config.toml
n_kv_head = 8
head_dim = 32
d_mlp = 1024
vocab_size = 2032
norm_eps = 1e-05
init = "trunc"
optimizer = "adam_variant"
final_lr_fraction = 0.02
MLP neurons of a small language model. Each row is named by its layer, matrix (up: input weights; down: output weights) and neuron, and shows model dimensions 32-95. Each number is 200 + 40 x the weight over its row's rms, rounded and kept within 0 to 999.
After each neuron's rows, "fires before" lists the tokens most often just after its 100 highest values on Wikipedia text that the model never trained on; "fires on" lists the tokens most often at its 100 highest values on Wikipedia text that the model never trained on.

L6.up293,225,220,220,182,173,190,274,259,212,201,206,205,186,249,175,207,216,192,205,245,274,161,192,246,260,143,176,260,181,223,185,180,175,259,244,191,189,143,227,234,267,273,245,222,265,226,234,160,166,145,123,261,222,212,227,197,158,214,188,204,238,183,159,254
L6.down293,170,150,191,194,183,220,184,222,166,244,221,216,174,199,203,141,192,217,157,238,134,225,195,206,204,220,241,228,228,176,161,176,216,126,157,227,219,237,183,194,195,114,181,178,183,223,158,249,226,169,172,174,185,166,167,199,183,191,209,221,221,250,246,187
fires before: ", ", ". ", "\n\n", "202", ".", "199"
fires on: "| ", "9", ".", "3", "4", "2"

L6.up906,147,209,185,189,131,160,224,239,198,241,156,238,226,237,206,174,214,131,277,236,193,168,260,212,215,239,144,235,220,165,231,189,202,274,202,204,184,239,250,188,219,214,179,234,200,235,137,177,156,177,208,310,220,209,193,264,150,207,216,118,154,240,197,176
L6.down906,241,214,167,246,165,259,134,201,179,143,181,176,180,204,186,229,245,249,156,188,145,250,200,185,159,180,206,136,243,149,282,248,188,156,185,127,195,187,227,224,219,204,222,156,209,163,234,179,205,208,184,124,165,199,194,156,221,185,225,244,158,189,211,193
fires before: "and ", "in ", "of ", "to ", "such ", "on "
fires on: "s ", "ers ", "als ", "ts ", "es ", "les "

L6.up826,223,159,165,146,253,126,193,224,187,146,253,195,157,177,189,212,267,162,217,268,227,231,231,179,239,213,191,283,142,236,128,244,176,247,166,227,182,181,234,158,279,188,205,237,261,182,169,138,162,154,159,281,203,159,224,179,150,187,199,244,196,219,152,247
L6.down826,183,215,233,225,183,232,185,185,200,186,151,174,219,206,239,202,197,198,143,163,154,145,213,217,152,213,197,212,189,183,248,159,189,162,200,198,153,201,219,190,133,184,204,178,163,188,222,194,202,213,255,124,180,275,182,229,256,258,236,178,210,204,203,171
fires before: "\n", "\n\n", "("
fires on: "==", "y ", "| ", "====", "0 "

L3.up191,208,258,185,283,195,212,194,205,182,246,212,225,115,214,187,236,211,188,215,192,237,203,218,183,238,115,230,273,166,220,216,123,197,156,177,134,208,141,178,159,161,190,142,207,232,178,173,177,188,182,215,184,188,208,182,208,206,232,155,180,184,177,228,159
L3.down191,227,213,273,175,238,184,176,176,240,151,155,233,217,197,226,183,234,164,191,164,266,158,231,164,180,195,185,232,155,271,150,202,196,174,186,193,185,271,215,179,241,205,250,197,126,223,181,295,171,291,149,279,175,180,130,225,243,250,247,187,261,135,196,247
fires before: "are ", "of ", "ent", "o ", "o", "School "
fires on: "tw", "Tw", "end ", "– ", "igh "

L7.up14,139,150,247,217,136,199,200,280,201,207,280,129,155,303,127,200,234,209,248,270,245,156,234,169,212,192,176,197,189,194,203,230,201,181,138,206,196,257,181,160,214,152,222,197,154,234,200,149,184,189,172,242,201,199,191,282,210,228,171,231,153,281,182,235
L7.down14,217,188,194,129,243,141,171,82,205,239,195,226,249,195,162,166,244,178,215,189,234,182,153,208,147,209,219,240,180,226,258,190,218,180,265,215,247,172,248,210,209,241,245,209,194,197,165,236,216,180,263,134,196,176,172,189,184,235,279,136,176,139,148,213
fires before: "| ", "("
fires on: "0 ", "2 ", "1 ", " ", "3 ", "on "

L5.up255,213,178,162,262,172,269,214,186,234,185,234,211,241,282,152,202,187,195,223,231,171,187,215,206,196,214,199,184,226,165,155,229,211,219,197,199,170,162,180,246,149,212,133,196,228,245,183,172,235,192,213,159,246,212,162,239,126,240,201,163,129,256,214,242
L5.down255,217,239,233,199,240,163,201,210,189,190,148,207,170,178,227,223,226,192,217,177,228,217,214,158,221,235,175,205,176,229,253,163,224,172,237,194,178,201,191,183,203,167,192,145,153,182,213,208,187,222,195,198,170,227,220,158,264,179,250,232,224,157,193,194
fires before: "\n\n", "tur", "y", "y "
fires on: "=", "cap", "Histor", "several ", "two ", "histor"

L4.up853,262,229,215,253,194,214,214,177,288,194,279,142,226,172,135,258,195,216,247,293,226,211,230,226,281,206,184,228,252,218,189,249,234,239,202,260,305,187,282,234,224,243,238,281,199,215,247,249,270,213,195,255,239,225,207,225,275,217,209,229,207,232,203,260
L4.down853,193,189,228,246,227,190,147,168,142,153,88,245,186,258,279,160,207,228,218,199,255,165,158,160,238,312,180,122,209,198,194,182,264,206,211,227,137,298,118,202,183,212,192,189,169,184,176,156,141,232,218,173,248,157,192,198,145,173,242,227,229,218,229,201
fires before: "e ", "ed ", "es ", "in ", "= ", "50"
fires on: "includ", "located ", ". ", "about ", ".\" ", "g "

L3.up888,199,220,146,193,198,214,169,106,144,157,245,276,254,166,225,161,177,197,236,232,193,197,256,242,217,251,205,190,168,248,166,130,282,216,210,187,221,189,221,146,253,259,226,155,215,255,256,230,238,206,124,228,192,204,221,190,165,272,196,157,207,257,208,226
L3.down888,188,205,252,219,248,205,202,295,119,241,241,201,164,213,160,136,247,209,181,206,292,168,182,191,172,117,223,234,238,172,203,92,151,235,215,192,164,194,216,183,137,220,211,213,228,186,226,159,176,199,138,206,200,151,129,230,248,289,128,226,246,222,222,229
fires before: "\n\n", "\n"
fires on: "."

L6.up331,188,250,236,232,158,257,187,169,176,165,206,196,292,214,200,109,179,185,247,150,174,190,224,216,238,273,169,113,235,196,207,201,187,173,194,246,191,221,160,210,208,164,246,186,189,177,151,289,238,163,252,185,169,293,213,209,178,239,252,161,188,195,237,98
L6.down331,204,193,116,169,237,213,231,223,258,272,243,220,156,161,164,297,208,196,168,227,252,230,126,191,159,151,262,286,213,175,197,81,148,240,151,175,202,151,248,222,278,260,175,207,222,276,168,205,219,228,193,164,240,178,156,158,241,217,154,258,170,139,193,244
fires before: "| ", "ard ", "ard", "ards ", "ation ", "M"
fires on: "Aw", "named ", "1 ", "ek ", "3 ", "2 "

L6.up148,185,158,169,180,171,175,224,119,209,172,145,175,280,204,120,108,196,205,246,165,170,185,226,206,229,218,144,125,237,177,166,145,185,165,190,298,186,190,181,220,199,191,203,193,163,199,160,248,210,152,196,180,203,232,211,214,189,248,183,148,159,227,227,114
L6.down148,258,229,157,182,200,240,225,213,237,239,330,194,170,180,197,247,215,181,161,216,232,264,79,185,166,161,239,294,205,198,239,147,184,211,125,182,195,178,237,211,285,183,218,188,248,237,141,163,211,159,197,140,227,187,116,148,207,173,199,275,191,165,227,263
fires before: "| ", "ous ", "ety "
fires on: "1 ", "vari", "ge", "11 ", "March "

L5.up853,185,131,216,159,188,157,263,213,198,161,252,190,195,257,139,185,200,214,264,171,231,149,267,258,208,276,147,151,237,142,155,193,186,215,192,250,237,221,250,207,195,230,144,246,254,251,175,190,223,235,257,190,213,251,237,205,200,231,190,148,197,296,169,235
L5.down853,190,215,122,211,195,218,215,216,210,226,204,189,195,139,214,218,208,188,277,195,178,274,192,200,136,150,227,219,193,240,245,194,237,233,169,134,218,169,271,246,320,270,256,193,147,192,164,264,199,239,192,200,179,213,213,131,210,194,248,199,210,149,237,284
fires before: "| ", "|", "G"
fires on: " ", "3 ", "; ", "2 ", ". ", "4 "

L7.up808,130,191,196,175,263,204,175,165,182,138,246,212,230,205,184,218,177,264,201,211,185,220,211,189,230,195,180,216,159,232,183,201,175,173,190,233,218,116,240,151,237,276,164,222,240,212,262,235,160,172,245,201,163,217,229,149,127,271,166,186,209,208,152,203
L7.down808,228,285,155,297,147,193,249,201,212,164,181,181,182,179,202,174,219,125,204,145,222,216,253,172,167,247,218,107,205,160,212,249,227,175,177,232,155,225,155,197,160,219,252,219,200,177,192,146,310,223,241,237,169,225,168,220,235,179,266,180,227,229,239,189
fires before: "\n\n", "\n"
fires on: ".", "(", "4"

L5.up196,218,114,209,163,269,64,218,194,242,258,196,232,215,201,220,175,260,146,193,253,180,214,233,247,216,134,218,241,174,215,108,184,133,201,202,221,247,221,278,136,264,246,236,208,300,217,153,187,169,202,123,274,182,141,305,214,210,209,161,141,228,170,198,294
L5.down196,203,275,232,199,131,249,213,184,196,157,250,191,204,192,190,210,186,199,212,165,203,203,150,190,215,230,224,165,238,154,252,248,225,186,186,129,206,234,150,242,134,167,185,218,159,156,216,188,222,194,290,130,203,179,100,203,180,182,231,246,177,183,207,157
fires before: "\n", "\n\n", "the ", "=="
fires on: "==", "of ", "ly ", "====", "sive "

L7.up762,228,161,218,231,180,110,216,201,242,161,116,203,229,102,189,193,240,235,264,217,263,193,272,215,230,217,187,224,186,206,240,210,193,209,137,212,219,186,163,209,225,227,164,174,244,184,225,208,196,125,180,219,165,193,171,232,190,174,156,257,175,274,213,207
L7.down762,166,184,202,156,190,219,184,200,142,239,240,204,126,226,204,206,166,162,160,192,186,210,94,209,99,103,201,183,206,172,254,195,245,221,214,187,213,138,228,191,204,156,211,192,226,242,168,189,275,208,233,136,220,197,201,227,189,222,199,219,210,180,234,168
fires before: ", ", ") ", "; ", "– ", ")", "West"
fires on: "0", "1", "0 ", ", ", "not ", "– "

L4.up255,130,171,168,207,224,196,297,142,196,213,190,209,141,133,218,185,199,225,211,207,147,151,142,136,194,208,141,243,241,154,191,231,160,248,164,194,216,307,181,165,159,252,250,242,253,169,195,257,190,197,241,216,196,134,191,196,199,173,215,192,265,243,169,186
L4.down255,233,202,231,151,169,261,189,171,245,229,170,210,203,184,277,221,141,154,210,193,163,219,175,153,212,159,277,230,179,134,239,165,169,219,140,165,122,155,245,277,252,234,216,215,182,160,222,177,227,106,136,221,235,234,169,278,223,301,200,191,173,181,223,204
fires before: "\n", "\n\n", ") ", "or "
fires on: "==", "Lab", "===", "s "

L3.up669,218,192,202,193,214,173,209,196,281,210,242,153,190,197,184,169,208,192,214,203,198,199,200,201,253,240,121,209,234,243,158,291,208,198,195,246,279,249,304,281,256,207,265,191,160,215,193,202,238,205,226,207,177,193,232,190,211,263,198,217,137,234,183,257
L3.down669,185,177,144,221,178,228,181,237,173,229,177,226,161,199,207,267,173,260,181,225,234,218,195,267,171,176,209,205,289,156,269,212,188,262,233,191,206,250,183,233,152,209,250,119,197,258,199,209,283,118,203,176,261,213,216,168,178,197,173,213,180,219,216,174
fires before: "| ", "f", "|"
fires on: "0 ", "1 ", "ately ", "Af", "rest", "local "

L3.up940,213,130,213,178,229,233,210,233,184,216,185,147,212,165,151,226,251,236,161,235,226,155,240,239,207,202,132,216,151,166,213,264,188,205,180,185,212,260,220,189,191,215,215,171,176,228,182,223,168,192,161,220,195,217,119,177,285,188,205,228,215,239,202,213
L3.down940,201,228,258,202,193,186,80,200,184,173,150,217,257,254,268,232,181,170,275,119,196,193,192,185,160,201,225,127,194,239,259,22,217,243,208,251,170,176,249,236,177,178,205,168,213,165,236,135,155,209,198,169,218,262,250,192,183,208,206,218,182,230,214,201
fires before: "|", "of ", "as ", "|---|", "-", "| "
fires on: "|---|---", "one ", "rig", "well ", "most "

L4.up929,180,181,161,134,243,235,228,165,131,186,196,229,254,237,190,134,166,216,257,188,120,190,243,178,184,209,127,144,200,209,198,172,183,150,191,230,220,141,171,215,209,229,179,200,168,237,185,208,203,149,142,181,175,185,197,221,186,233,230,131,246,245,234,142
L4.down929,223,192,171,195,148,235,235,200,218,190,264,172,174,156,194,172,225,143,199,194,271,240,150,220,296,201,217,301,187,141,268,158,183,191,223,155,215,150,233,240,209,197,208,254,179,218,221,190,157,257,211,165,142,259,197,196,143,212,220,203,190,131,156,247
fires before: "| ", "|", " ", "to ", "by"
fires on: " ", "eded ", "ory ", "en ", "old ", "?"

L6.up744,252,201,197,193,248,137,231,221,224,204,162,170,161,182,251,168,225,215,217,230,276,175,235,185,200,236,190,260,204,262,163,171,212,261,138,194,252,223,242,188,253,246,175,245,173,194,178,214,164,131,148,267,163,210,237,273,229,242,142,207,239,234,204,258
L6.down744,213,213,245,247,175,195,204,236,178,157,182,230,217,220,242,188,215,164,182,151,138,163,168,188,212,188,191,183,210,193,256,257,195,164,225,190,193,194,201,195,188,169,210,164,218,183,249,200,187,241,243,137,214,282,175,182,216,198,236,219,200,164,194,156
fires before: "\n", "|", "ball", "ball ", "\n\n", "than "
fires on: "more ", "foot", "==", "same ", "ular ", "|---|---"

L6.up183,204,159,213,207,195,152,182,188,215,168,167,185,143,163,218,168,249,173,213,249,255,192,270,200,204,234,186,271,128,260,103,195,218,227,147,241,229,256,245,199,277,228,198,237,189,152,164,197,133,168,169,287,174,171,223,271,228,277,161,192,239,207,174,248
L6.down183,191,242,209,205,170,226,194,258,193,179,223,207,248,225,222,204,186,195,162,177,160,197,130,201,162,142,184,182,245,186,277,191,166,183,163,180,168,185,204,233,164,196,179,154,201,233,216,195,257,217,236,121,220,279,149,185,201,151,238,219,180,169,186,166
fires before: "\n", "\n\n", "==", "and "
fires on: "==", "career", "/ ", "life ", "him ", "later "

L6.up597,191,106,181,234,168,189,215,168,200,210,232,171,262,174,96,154,193,240,222,262,236,178,194,219,269,150,128,177,267,193,178,366,168,205,162,249,266,174,186,192,198,200,205,254,205,193,198,233,234,195,158,224,209,162,210,196,212,144,149,187,234,250,235,211
L6.down597,229,219,233,184,209,210,222,212,178,165,227,225,144,156,267,213,184,239,245,193,219,195,198,174,165,230,188,168,194,209,167,110,261,218,259,224,160,222,204,173,258,173,233,208,174,177,133,190,211,151,196,162,212,246,214,204,173,182,232,225,216,127,235,272
fires before: "ed ", "ing ", "e ", "in ", "es ", "er "
fires on: "found", "do", "includ", "set ", "build", "located "

L6.up204,188,119,142,145,191,217,212,159,209,180,197,155,276,223,92,131,195,218,235,205,184,216,151,191,219,161,126,153,237,154,169,209,180,144,161,266,192,151,159,229,200,173,189,195,184,229,139,176,218,179,247,184,213,234,230,176,204,167,119,182,120,247,232,155
L6.down204,256,204,152,172,190,225,216,176,197,211,265,257,145,201,228,215,168,182,145,185,193,186,181,181,136,206,205,291,165,210,258,54,156,172,198,178,188,184,216,134,276,187,212,163,213,170,142,196,149,150,177,124,193,191,140,163,221,200,222,301,234,113,190,275
fires before: "| ", "(", "|"
fires on: "0 ", "\" ", "1 ", "' ", "studi"

L5.up827,178,200,212,202,171,183,268,178,250,183,210,231,287,185,138,225,212,226,264,278,226,183,198,229,259,132,203,277,174,187,160,215,208,253,172,218,176,222,214,247,203,184,163,252,218,241,194,192,206,109,206,191,234,189,198,238,214,272,192,198,198,209,181,183
L5.down827,197,219,159,258,171,186,217,258,224,225,215,153,166,212,164,194,189,239,224,196,251,239,237,226,195,211,198,118,183,227,184,185,197,218,194,173,197,220,197,216,244,218,171,205,179,234,129,211,187,177,192,204,140,253,189,241,251,242,224,186,197,204,198,199
fires before: "| ", "|", "("
fires on: "s ", "os ", "as ", "is ", "ts ", "es "

L4.up512,231,211,148,229,190,225,279,215,191,177,244,260,234,157,219,186,253,202,238,273,208,248,270,244,249,197,188,222,249,258,159,176,272,183,93,272,147,197,199,214,186,210,187,231,193,219,192,131,146,186,174,178,243,217,179,172,191,273,161,236,209,285,267,206
L4.down512,112,149,244,203,265,150,211,214,204,290,173,152,201,244,132,180,208,156,169,209,274,233,157,213,142,165,188,153,228,161,213,212,117,254,171,167,211,216,155,191,221,226,214,239,192,189,174,235,186,202,232,221,176,188,142,218,145,153,177,154,175,154,140,242
fires before: "| ", "(", "– ", "|"
fires on: "5 ", "3 ", "0 ", "4 ", " ", "2 "

L4.up42,249,245,185,190,290,186,258,185,246,287,240,172,251,223,189,154,199,162,250,221,50,260,222,220,255,104,175,160,217,188,205,249,252,222,193,196,212,245,245,218,215,201,225,209,250,231,222,191,167,167,186,234,194,223,208,149,186,180,166,203,243,256,220,246
L4.down42,143,190,170,186,177,192,186,264,154,106,171,227,184,235,223,218,259,184,236,170,301,198,148,223,87,322,265,274,189,245,134,183,202,193,221,210,242,149,154,185,162,149,228,204,236,196,168,200,231,221,228,189,199,224,205,271,170,149,238,223,204,163,203,214
fires before: "\n", "\n\n"
fires on: "===", "==", "S ", ". "

L3.up472,205,155,200,171,243,187,212,212,160,185,186,218,139,244,240,200,138,246,162,265,207,222,230,217,185,179,232,222,187,189,191,365,214,217,168,186,266,207,147,166,198,214,250,206,147,255,220,149,182,226,210,225,181,185,187,213,184,113,181,223,222,257,198,252
L3.down472,167,198,185,164,170,221,146,207,119,178,186,164,206,272,165,138,216,114,188,254,202,226,204,245,213,183,142,191,138,162,182,105,174,163,225,256,210,175,131,263,109,173,119,133,155,215,133,172,245,168,221,124,125,157,178,147,225,197,241,141,146,189,186,193
fires before: "h", "\n\n", " ", "end", "ar", "s "
fires on: "ep", ")."

L5.up425,153,178,162,134,182,205,259,163,205,183,246,167,202,261,194,275,250,199,154,345,168,167,220,168,191,181,191,229,155,180,189,273,238,218,215,226,194,154,223,249,163,159,173,195,247,145,173,182,242,234,196,215,236,193,212,210,219,189,198,144,196,236,177,213
L5.down425,276,267,206,216,203,195,177,205,173,198,187,198,165,185,239,203,221,175,239,151,204,215,130,124,245,235,205,189,160,236,150,177,199,191,149,185,195,215,185,176,221,151,168,202,142,205,222,124,209,168,207,189,190,227,169,187,202,165,173,256,164,221,195,196
fires before: "\n\n", "| ", "|", "p"
fires on: "=", "9 ", "hel", "7 ", "9"

L5.up813,158,221,233,299,184,226,247,226,107,287,209,182,190,241,185,207,165,156,221,226,224,279,162,186,265,112,211,209,178,170,141,167,199,177,202,241,175,226,145,227,210,160,171,170,199,223,184,140,243,183,145,258,218,158,245,269,171,175,188,242,217,201,263,151
L5.down813,234,217,186,162,175,172,215,232,233,94,198,207,220,153,211,204,311,168,168,225,214,98,231,229,154,213,228,228,243,250,267,303,174,213,198,147,191,201,270,208,188,157,182,229,241,216,199,225,185,229,234,239,230,246,217,184,217,265,203,163,191,211,214,217
fires before: "\n\n", "\n", ".", ". ", ", "
fires on: "===", "4", "5", "ards ", "0", "\""

L4.up118,230,189,192,227,113,222,203,197,206,270,172,181,161,181,199,234,126,218,180,159,198,159,269,165,192,182,140,215,181,145,163,201,187,161,192,238,185,112,194,144,152,190,251,174,154,158,198,231,237,171,242,214,252,211,233,158,271,159,187,205,177,245,175,190
L4.down118,205,178,213,232,265,123,201,234,267,209,204,230,191,177,140,197,162,141,188,229,187,250,218,173,253,138,263,258,251,177,267,326,223,177,162,221,162,204,228,265,217,199,179,220,222,248,164,172,201,142,140,147,241,210,152,179,202,220,201,201,178,111,271,171
fires before: "| ", "|"
fires on: " "

L5.up709,155,189,166,270,204,230,239,152,227,255,223,209,186,266,199,183,210,196,202,214,162,225,81,178,200,183,256,204,267,204,197,242,181,131,229,163,160,181,189,192,163,214,191,210,230,258,230,159,194,248,214,198,256,188,243,212,177,168,152,188,232,260,291,307
L5.down709,258,255,195,190,201,193,184,230,220,144,206,185,206,168,186,282,242,180,243,200,234,246,232,202,230,172,189,209,179,194,262,141,236,210,185,209,232,187,217,218,217,163,185,188,141,168,213,201,179,181,227,161,158,236,141,159,236,202,251,242,159,120,169,149
fires before: "\n\n", "v", "g"
fires on: "=", "sur", "ays ", "te ", "also "

L5.up72,205,199,199,196,192,188,221,156,209,227,180,152,178,166,162,186,228,251,265,181,200,164,307,248,245,217,221,187,182,179,126,191,132,193,182,183,291,213,201,240,173,236,182,218,193,219,153,203,214,119,165,170,229,197,258,123,207,230,227,249,207,187,251,125
L5.down72,288,218,171,154,204,188,187,247,125,161,222,211,144,226,201,151,238,159,235,181,122,230,146,155,231,170,283,149,153,191,220,231,263,163,211,154,222,217,174,190,202,226,214,233,200,210,185,197,153,236,204,211,161,229,130,215,164,167,255,154,223,150,261,192
fires before: "s ", "(", "; ", "f"
fires on: "'", " ", ": ", "4", ". "

L5.up30,139,134,207,214,211,181,158,255,170,197,207,146,166,211,192,203,238,209,316,168,198,209,212,192,258,262,248,125,168,233,189,215,233,173,124,224,214,219,136,221,170,105,247,219,205,190,185,268,149,184,198,191,143,128,214,215,118,249,128,246,226,226,252,204
L5.down30,225,186,172,260,143,254,199,180,142,175,206,129,205,170,205,228,216,229,187,178,151,209,211,203,113,151,229,206,165,236,214,166,141,213,155,217,196,185,243,187,224,244,229,216,193,145,237,172,248,293,173,270,250,240,248,148,172,275,256,128,197,254,190,172
fires before: "s ", "m", "f", "m ", "r"
fires on: "'", "h", "adi", "ing ", "att"

L5.up840,190,108,146,103,233,154,223,187,124,215,269,129,169,196,139,205,175,296,191,278,178,249,124,222,176,194,178,202,242,172,172,252,224,162,152,253,248,195,150,219,187,245,216,168,193,248,222,179,226,182,223,293,244,241,254,216,227,154,136,217,133,242,217,208
L5.down840,155,217,233,154,217,218,198,178,176,213,195,246,99,201,201,176,191,142,230,165,237,198,228,140,227,198,187,115,185,259,194,135,181,203,218,240,178,218,192,113,205,159,216,138,207,162,199,177,167,115,192,154,188,227,128,178,209,172,247,166,191,142,240,224
fires before: "| ", "|", "em", "em ", "as "
fires on: "1 ", "syst", "0 ", "18 ", "17 ", "25 "

L6.up756,127,142,196,170,240,178,283,198,208,208,230,246,234,288,155,211,172,231,200,210,188,239,230,228,180,236,197,140,180,151,152,246,136,222,185,243,157,181,166,214,194,92,144,208,282,256,175,211,183,219,197,203,203,171,240,165,205,229,112,209,210,217,234,204
L6.down756,212,239,237,201,183,244,126,261,229,225,171,128,197,171,176,222,193,158,212,205,180,181,139,200,192,203,192,294,172,223,254,142,257,220,261,204,201,206,193,147,241,273,221,194,155,159,231,172,239,152,208,209,185,193,196,253,224,219,283,234,150,167,181,157
fires before: "| ", "and ", "from ", "on "
fires on: ") ", "s "

L5.up369,165,107,207,217,224,191,200,111,127,194,276,196,268,158,170,155,167,172,181,182,118,193,212,211,219,229,179,270,219,130,157,183,208,283,174,262,199,172,223,174,228,234,217,186,227,136,161,242,224,134,121,248,221,244,282,222,240,193,180,183,240,255,213,189
L5.down369,129,183,241,212,253,138,232,269,213,175,211,155,246,237,150,194,200,227,179,213,242,152,175,222,196,231,185,136,229,135,240,256,198,199,162,136,217,182,207,222,217,164,256,167,260,212,146,175,181,204,210,168,175,199,136,222,175,147,185,173,166,196,176,171
fires before: "\n", "ard", "ard ", "ards ", "ards"
fires on: "Aw", "aw", "|", "|---|", "le", "fin"

L7.up298,204,167,293,197,165,223,228,251,206,163,202,235,278,154,144,230,120,201,223,231,140,170,198,207,216,176,172,226,217,211,144,205,191,237,168,178,209,253,194,141,184,148,190,191,211,215,182,235,182,133,221,299,235,195,184,285,159,205,154,208,191,249,198,243
L7.down298,177,273,118,231,242,231,150,107,209,242,206,152,220,242,205,184,171,207,172,179,201,226,152,237,134,221,266,212,198,215,220,248,187,171,226,179,201,166,180,230,165,252,245,210,186,249,131,132,232,160,163,122,203,163,251,136,243,178,217,235,227,182,159,187
fires before: "| ", "in ", "("
fires on: "— ", "ate ", "; ", "er ", "3 "

L6.up978,233,246,229,197,246,144,167,266,200,194,194,219,143,146,289,228,250,190,185,227,240,221,230,193,162,209,241,271,137,255,211,134,220,273,201,167,217,229,248,219,257,217,207,199,177,199,216,171,156,188,175,240,150,180,233,243,266,250,245,252,257,158,168,242
L6.down978,177,196,208,205,168,174,213,207,175,124,96,144,207,238,239,172,213,176,165,171,170,98,262,200,207,187,167,141,226,199,156,363,177,153,267,215,159,226,187,166,148,186,188,222,200,177,244,239,240,263,219,232,221,253,227,266,191,227,186,192,194,235,162,157
fires before: "\n", "\n\n", ", ", ": ", ". "
fires on: "==", "ity", "this ", "ation"

L6.up949,167,189,140,225,198,240,233,184,165,266,211,170,238,216,204,138,127,204,184,160,218,240,203,255,214,144,178,148,211,144,123,192,158,201,179,260,204,164,188,185,277,177,223,187,215,246,227,201,307,182,199,232,219,197,225,181,181,230,205,214,190,200,268,197
L6.down949,202,236,279,114,228,178,149,219,212,179,192,249,193,179,163,253,281,155,221,253,184,187,169,132,260,202,271,250,226,281,299,233,231,199,193,150,193,310,180,296,156,225,174,261,159,179,254,191,181,253,223,209,176,166,218,143,214,188,166,232,167,221,206,214
fires before: "s "
fires on: "'"

L5.up236,190,153,143,227,184,267,212,153,157,200,276,90,210,247,127,210,217,223,225,223,181,225,131,213,192,197,152,152,254,180,211,202,245,173,178,293,209,184,159,254,170,185,194,169,223,229,187,212,226,216,301,193,238,224,184,219,188,177,140,210,113,212,289,214
L5.down236,206,231,218,163,246,165,229,229,223,196,151,265,138,167,254,210,217,185,221,210,252,214,311,170,222,231,180,191,134,232,195,149,206,250,242,203,185,193,222,156,210,195,214,125,166,177,240,212,201,209,141,223,155,230,210,132,267,211,256,217,253,160,195,192
fires before: "\n\n", "of ", "be "
fires on: "=", "they ", "would ", "ent ", "cap"

L7.up872,181,234,203,153,164,252,183,170,171,221,194,200,192,287,116,215,217,305,274,183,149,230,237,192,182,269,162,137,197,240,131,200,223,155,169,194,200,166,168,204,166,149,174,169,246,162,186,247,224,250,258,147,167,256,244,180,225,185,164,223,211,253,222,191
L7.down872,202,237,185,256,196,190,245,211,223,132,234,183,279,174,225,261,228,113,237,195,175,129,179,243,198,204,196,243,187,253,150,281,208,227,241,163,152,255,139,234,215,171,184,215,168,188,148,218,125,233,172,257,148,183,187,237,180,213,201,171,238,150,174,206
fires before: "| ", "2 ", "0", "1"
fires on: "| ", "9 ", "4 ", "7 ", "a ", "; "